config.toml
d_model = 320
n_kv_head = 10
vocab_size = 22502
activation = "gelu"
qk_norm = false
attn_scale = 0.177
bias = "none"
init_std_qkv = 0.0203
init_std_up = 0.0203
init_out_by_depth = true
optimizer = "muon_variant"
lr = 0.00167
lr_mult_o = 2.0
warmup_steps = 200
batch_tokens = 32768
MLP neurons of a small language model. Each row is named by its layer, matrix (up: input weights) and neuron, and shows model dimensions 192-319. Each number is 128 + 24 x the weight over its row's rms, rounded and kept within 0 to 255. Numbers have three digits each.
After each neuron's rows, "fires in" lists the words (lower case) most often at its 100 highest values on Wikipedia text that the model never trained on.

L5.up880:107110161088133158088080166161121125134133096180108080071092125086124157149134098111123159139138117145100170145069133111124135098154117088146109149118132116147105167078136107105107142155127167110147099118124086138082126173087155118118117127134137120102139096131121088112131175113127139165146094116085114121125096108157103131136111149155117120129123126180147127132116104141104126140126
fires in: "of", "year", "district"

L2.up824:155124103103151115146144132157110126141136154152140137089119111100116116134166129111123088137111079137144149094120122126091125096131140134107124093151105119096132117177123175080130085143110164126168087162066148137146147134142125095127114124101150111139136136133144126134149167163097079122166125151117184137128146110112162100136133135112152130100117125111105142114110097115128100129150
fires in: "called", "as", "name", "named", "or"

L8.up861:078117141136168141105140106117127114135116116098140142138140170137099128134145160092127111113091128166131147112139150176102086098106121135132153095132135185130153116143142128136145160105115180112135133166096161122146125126110101088123081119138108137117109134144122102167127128139153135165106135124145159130087135172113136104098152143104126133077147087114095120103142125121113137109138
fires in: "and", "the", "a", "sphingomonadaceae", "for", "ensure"

L2.up806:077105155107132172095124141131139101133126130144107137189092156148081137136161093146125093115115163184145164093138140171132122136149098152129118163177149106140098078130161109083134129123148113117131118136087124086147115102138164140111108110132104118139077120124132090152163176106120139117102154174109124103113115187101108096137066143141165143133107138150112133139117106130128111163160
fires in: "of", "year", "zone", "arts"

L8.up1076:161103127130109167126103071138131126119116141171130112128158169116129111088105099136130110066113116102067126125091135145099139162136138138136099097150167146113150137117130185134114147120131158098140152145107116123143145136154098077129127097115132161082098117180126080124102113163111160121116170113131101103137123157100173109108152126142107079148144124136119124136113154119138198072096
fires in: "the", "of", "high", "his"

L8.up678:144119123117107136115134108084139117144112123117129121130100111128176133125164110091111130125137137156123125099163116121116157105065142159101122086121173146142132099127130114106132125140153149149111099155134130144121136081128100089111167131107094092139121140140148134108123112118128124118116171141121063139128119147136145129136159107114107225159110124132112125112100104155094142172145
fires in: "first", "s", "it", "two", "which"

L8.up38:137100127118130079114119112115127094095158081170123114124109083122160096117108164138156111122144148106147127070141119102122087126109118170136107098140163172154127107140133105123140109125116134131093180134155150101129137122114111132113103109109140130187155132170136168119089146085161119164125173124108125066162153097086120151115135151139135165102119169103112128134146123148087154138107
fires in: "it", "they", "that", "also", "which"

L8.up117:111144129105124137094116099079143113112145118106145146089144142098138121146139118123122108118115107133096165155141185126107114100138120144084158135144119106112125137155115129088116141145197159101123130165136130170150174088156134146164115124101139124140148107092140142123159113100149100119134124168115131136104152102159167085122097075093123125122128074146121140131155141112134124126147
fires in: "and", "of", "the", "was", "as"

L5.up1108:101107119196117066153170159140121139108148132110100119131130102123139106101066144125154062123138112117125114127126125128117105128145113086156142151117146090167138112135171116149160160097103086101145116136150172101143163125142092139119112116150134176156101137162140140113136120139134123139111148163127128126135102115155159122140112156153124129167147146085120152106158139123106160126144
fires in: "of", "in", "fiedler", "by", "from"

L2.up1286:119107145139116105131111118165131147102129141092129135131127093111107098150147142131169119119085137141072138144121082121159100131110120171176158155142132080134123154093107115100131125073167130114189113157158142144145115111153109159100139120181144097156132146135144136138127095115101127125117154177125157143123115098121159142111131112109136172153103110135102165159132126122133119137115
fires in: "s", "oglu", "bruin", "louis", "us"

L10.up1013:116104129116147128121158124114139118168155162088098095087098124131115124131116149114108072105132125138167128106139148145108140119165150123133120106153111099071108135133169101113114130142148161089125154160136142083132095110122104139092127117099152151076110110176123110114132146120110154154094163128121138194115099122126193139127105141157131151141105133109129176120116138090135113158105
fires in: "as", "of", "states", "former"

L2.up679:072123127111148124095072134164132114151071184144118130146131131120095090144121109143141113146164086096111127110161098146132100145102160141177120140077137155120144108130118069111087113108082136138085102144128158109165131131145163131109114067119126157157099091138102168141123154135096180127147101170095145122136143115080147146159123097117149119131123091114123123152140150159142117124112
fires in: "year", "july", "february", "april", "may", "january"

L5.up392:102122087110108136149146144106119137090109141084109126130135165059154136164127099103119120117137117105180104098154116122167129118110142110092113088144099110121144141114137105167134143120146113150150097130144189113121109156096160114130161150100131135135126129102063146121090164113130073117143157180149088105093138124173100110130126133115148133108147121130101123107126126113148122169153
fires in: "when", "while", "time", "regis", "although"

L5.up707:162134102094104136125120165119127119127149098141153118120192116130186137115148139132150128108147160073128119133128104130158079096173091147130146124137171117127131121170144122121108164159110152117111129157149106169143139140157120120111107137083138126127141089138108139107127133132127085111161099160114099112169175142115108111143123126118123101133155168110119074131147123142130134151174
fires in: "of", "many", "are", "these", "several"

L5.up401:086106094126145137150111150119126124092106166133147119124080151133114128152149095118152119095133109132175101099143128105134153120150132172115128131111127115113125098121119121139143107136147157122114155155123116099147137127122116116127121127107080126148149085141111118122105157165103095101123127162090138123138132094141119134126070173140176152157136148138133101113150082114060131147116
fires in: "as", "named", "appointed"

L8.up1587:163119105071125098132121125088159163128153099146167117118147165114133135128117150094159141133184176140137107144130159131171098132147075130104118144136157139127128094133107108090090149154139170109129146161149084119138151098150127107108111096194146147140108112102152149100123126143171157110158155105100117109126092158123099127101145107140119120109133154134093143134126151120109121152132
fires in: "two", "four", "three", "five", "ten"

L5.up807:125154127104107133133151110128102112118138110114135091085104151107140149148132139157111149118142093147117152119136115123149175149095134112098139165144126161144158098172152148147142126111128067051139135152126110136151128121158149128125101106119124108147136141134134157148185120095107136120105117160150114093121098101123065122177105124170123143112115131084116109124105087141098107131110
fires in: "of", "from", "1", "with"

L2.up749:095092142135121139135136103124137129119138118147130136101112130109100096134138104162154097126118090159088142110126150131137139139113106143123145167180186095164177127142119128171117087133118081132141117102168122102143163090112116118095115137169119146100144097128093162115071115140115125104119118141159130117105146177124172125106133108120140143134128138117113183101121167123107173154121
fires in: "by", "from", "homey", "before"

L2.up1215:123121154116086143103141118129110137133118145132120159123107115091127152120140106146131119128139119114118158140167152154138085150105160153091138123151115135133179122150107135158131157102137185125141119152081109167149152089134127125134111105108089144122126127059132112112148161164151120106134149098127116136132162156105084113081100135122145131161128140135104130142153131091119148126112
fires in: "as", "him", "became"

L8.up776:145128113127106106125159113096115124129162134143149139141140092123090102143125120101158096105148146092127152086118155117136154132151077121090120131126165147096151136176137157118140111162139135123131106184130127066117163099148107068136094142119134150125162101131114105123118086131136138131143113120130106179091121177136145147107121128172109072098117128104124110098160115120118130124100
fires in: "his", "s", "the"

L2.up40:114116144130113124114142116089183132128160113145128155107147121159154161130144197156160130064095167087130148144122130115097106174113109142165161146126131122103131155113142129161177131157139165109128113155112157124119142113133107121084164120058131118123092165139133095158164168105154142168147120127105154121136107141140155151105092168146150106102122151102088125145124150112136114176104
fires in: "of", "least", "more", "those"

L8.up553:086126118146100147110117123126095122132115119128148124103128164134123116135165108118152113150102134133129124112090135114138131190143085128175155116143178091144146143127119132159138066124122114098150139132104113127109156144138147165144085190151131118069093137123127107166110128104165142136132141167177134090143165148126077125107099145129125150137133121118124114126097125150106114185148
fires in: "began", "for", "of", "from", "with", "continue"

L2.up1375:095155105109128081123123094138095131143106141131127127116144098109127165101140165164143123127134141167096097073145130149148132122145119146102157135107083124131138136139122111123174134081125200103132119129118148129110126096174148107174064157147149125142127090150136105108123160128146112109110077130145130150102160082098128152125112153126112150121130148135127125125127112080132138146121
fires in: "de", "of", "del", "della"

L10.up462:090138113152098143066097133138100141125168085148112147151146138116152105128154111100137138122128153092162121114130114123102126140152140118176154132141130053090152149083098139171109125117181088115131114095110115149085163153089124122156129112109142170114102146112096149149108086151120133101113147090155128110108136140118122152100127135128097129099158153124129111113135138109194154097164
fires in: "as", "can", "is", "could", "and"

L8.up1239:102116093146144141109148130146103159135140140169114147075091142142091133139090106129157120132125104103148113164154105156102089135143118097095127098112132105102104133104135103110141138118156122198128181096160132126159192131169146103092140159104167111127138104126106112153142152161147138143073130151153101137108135139127087131115123132096100120156116104153120129109119127141122104133074
fires in: "the", "of", "bruin", "crescent", "them"

L2.up1119:131152132114102158156124148131138107117141114134151128120127122120097150119129109088159145112123114091168120098120111119114118128122115143144110155098104110101170102148118117146121099115115156125140126148110126118129123108131099096174109140097118104078142131124139079121126117179124168135112162150133126088140159104117140122106120138107096145158131091174103129126135144114104150153119
fires in: "after", "for", "with", "earned"

L8.up379:141134113158109148090142141111150104147135166094138134124068133116097099126116141136138108121137158102148105143145133149130160125179127167109156170124107175154149104122226123137158153117193128115105121145109092150153111141118102155147111135109099094109150120099080142114103122145177073155119165138079103137115145139109125110133137186116119135131109138079089090153115109135114100097167
fires in: "as", "along", "the", "present"

L10.up322:132148114125160114131129153110179082124150113160143106147155136135068122126176105111138101127136120086131085136132132092168138099126141106104123101120130126105144065095185129124137156147134126140151175136163085149118136126138127179083136117117117115103104142119194124130142150124150132092134114085137103091138119127128092127097129144141106139109177107085147133113110128114111130131142
fires in: "one", "such", "two", "some", "five", "total"

L10.up1170:159152093147098095104144126099132119101157100112143086106139154128170127135131131087147136108154095121137093103099114132161082151107124178152112150145130104107116100136070144167138134139110124084143118151145134105148110163126072125118139110087136128127124121154151119147121124096161128124158159169095164083152108122131133098142102126135088158135090129123164135084141128170168175144152
fires in: "other", "however", "of"

L5.up1465:142127147125114034108123085128149125119116125137172134096126140109094142109153188151165107137123130148098090133106161107192103102149129121108147131133124088144127120134127083116125179089119146144140149187124132160135148087161134116098086155112134130116099107108171115137109097183132120110155130139150122167122135119145158159120127174091120104140088133122170131132147157106168116126137
fires in: "of", "01"

L5.up731:134152113124149096110143123093120141181076157113122140120164156148154091140132106165161090154129173117097116115104152094162092122153124125056095110108151140144116154139185163116139139110099178177137163150120154145128106163117150104117117140076175144142142128111153133108146164114135102110138104131160166120076130135087167123118131149121129115130095113125141118097136138104094128127125
fires in: "of"

L10.up1154:137131103116126135122106130113154145159126096164084156126125151186103109148139146181161141165109105153123134120115174105115097113130153108162108117152169094123123084112090140134132122115120143082127126147112133129109136110153108102153133128105134127112113149124128128142139133133163096129170150105134117130092116133105130100103158159103090156130110170118136141073093136159132081160139
fires in: "have", "has", "had", "from", "used", "continued"

L2.up1370:113141156141096132088110142144097119168135080068171156116137124124113128101129120137143123125132110084151135125121150078142128097100134138195109143121153091102099132113088128158164139123134150118098176117191130122107119131107143152165180127116102081131107108140123074110124084136128105100134129120113117125168144078105120129115167128157124183120135111133160134165096068147105126129130
fires in: "with", "have", "having"

L8.up1250:154154073159135115102154135099130132092125075126096156128133125142114084120135152096102112115110144089122094154127156156129136132121123149138145129144151105158139138118117134131103161140093099135115127114095120154141153129124129117135100118150109103101111093114156140147150139126081118118126089116109149094124174139147158109134168128139113177144111113159142157125128149103102152113151
fires in: "the", "has", "had", "with"

L8.up147:129105115143085149131133116148118137100108102121134157130175157157130139097129111110165147182127110128097161174114127105147166112072161138122153101089137098165125074134101150172127134116086116124141154146133114142131152136096100127151103138153110176116095090117127117160116105174143130093146126102093151135137141156107063127119123147123151204120103119113141130120111143116135132136108
fires in: "had", "have", "has", "the", "having", "to"

L5.up339:160143116118106153127127070113129133171153118135115119112120143161134148138148151134106129180122151135139156162130147110149161150111131165125125106140156197132108105137124104124094150152110080101118127137156144091132118109103105124087133121099125123133132105102139145179129103141128136133118143122100162108140086115107102146079139153130149120119146106185117136168101120154161111102122
fires in: "the", "their", "total", "short"

L2.up825:129146122158096124119113150152147112135124080116121176119092137113152179103142113146125116104127154160096119130134157175121118137130083116145147128114103175123103126140142094160117120135112099145131137163142171119120128108134113125084131082113146098126155117105129107173151110105123122148097115125091158140194195099125120128155103157157155125123135149112111121149141124124130135126132
fires in: "s", "december", "november", "year", "date", "1"

L8.up1364:102113085149124116125149119118151166133127092128110151118108085104139096166133127103122159103153174058120090139129117139160128119111086148100130162108135145109130118162131115143076110135140101144131179153142125119093158134130142116110107058097145145160113124163141131157165121130105076152152171123118148104106136130126149138116126091112131151147128111099094133132160104147142133143127
fires in: "at", "of", "as", "various"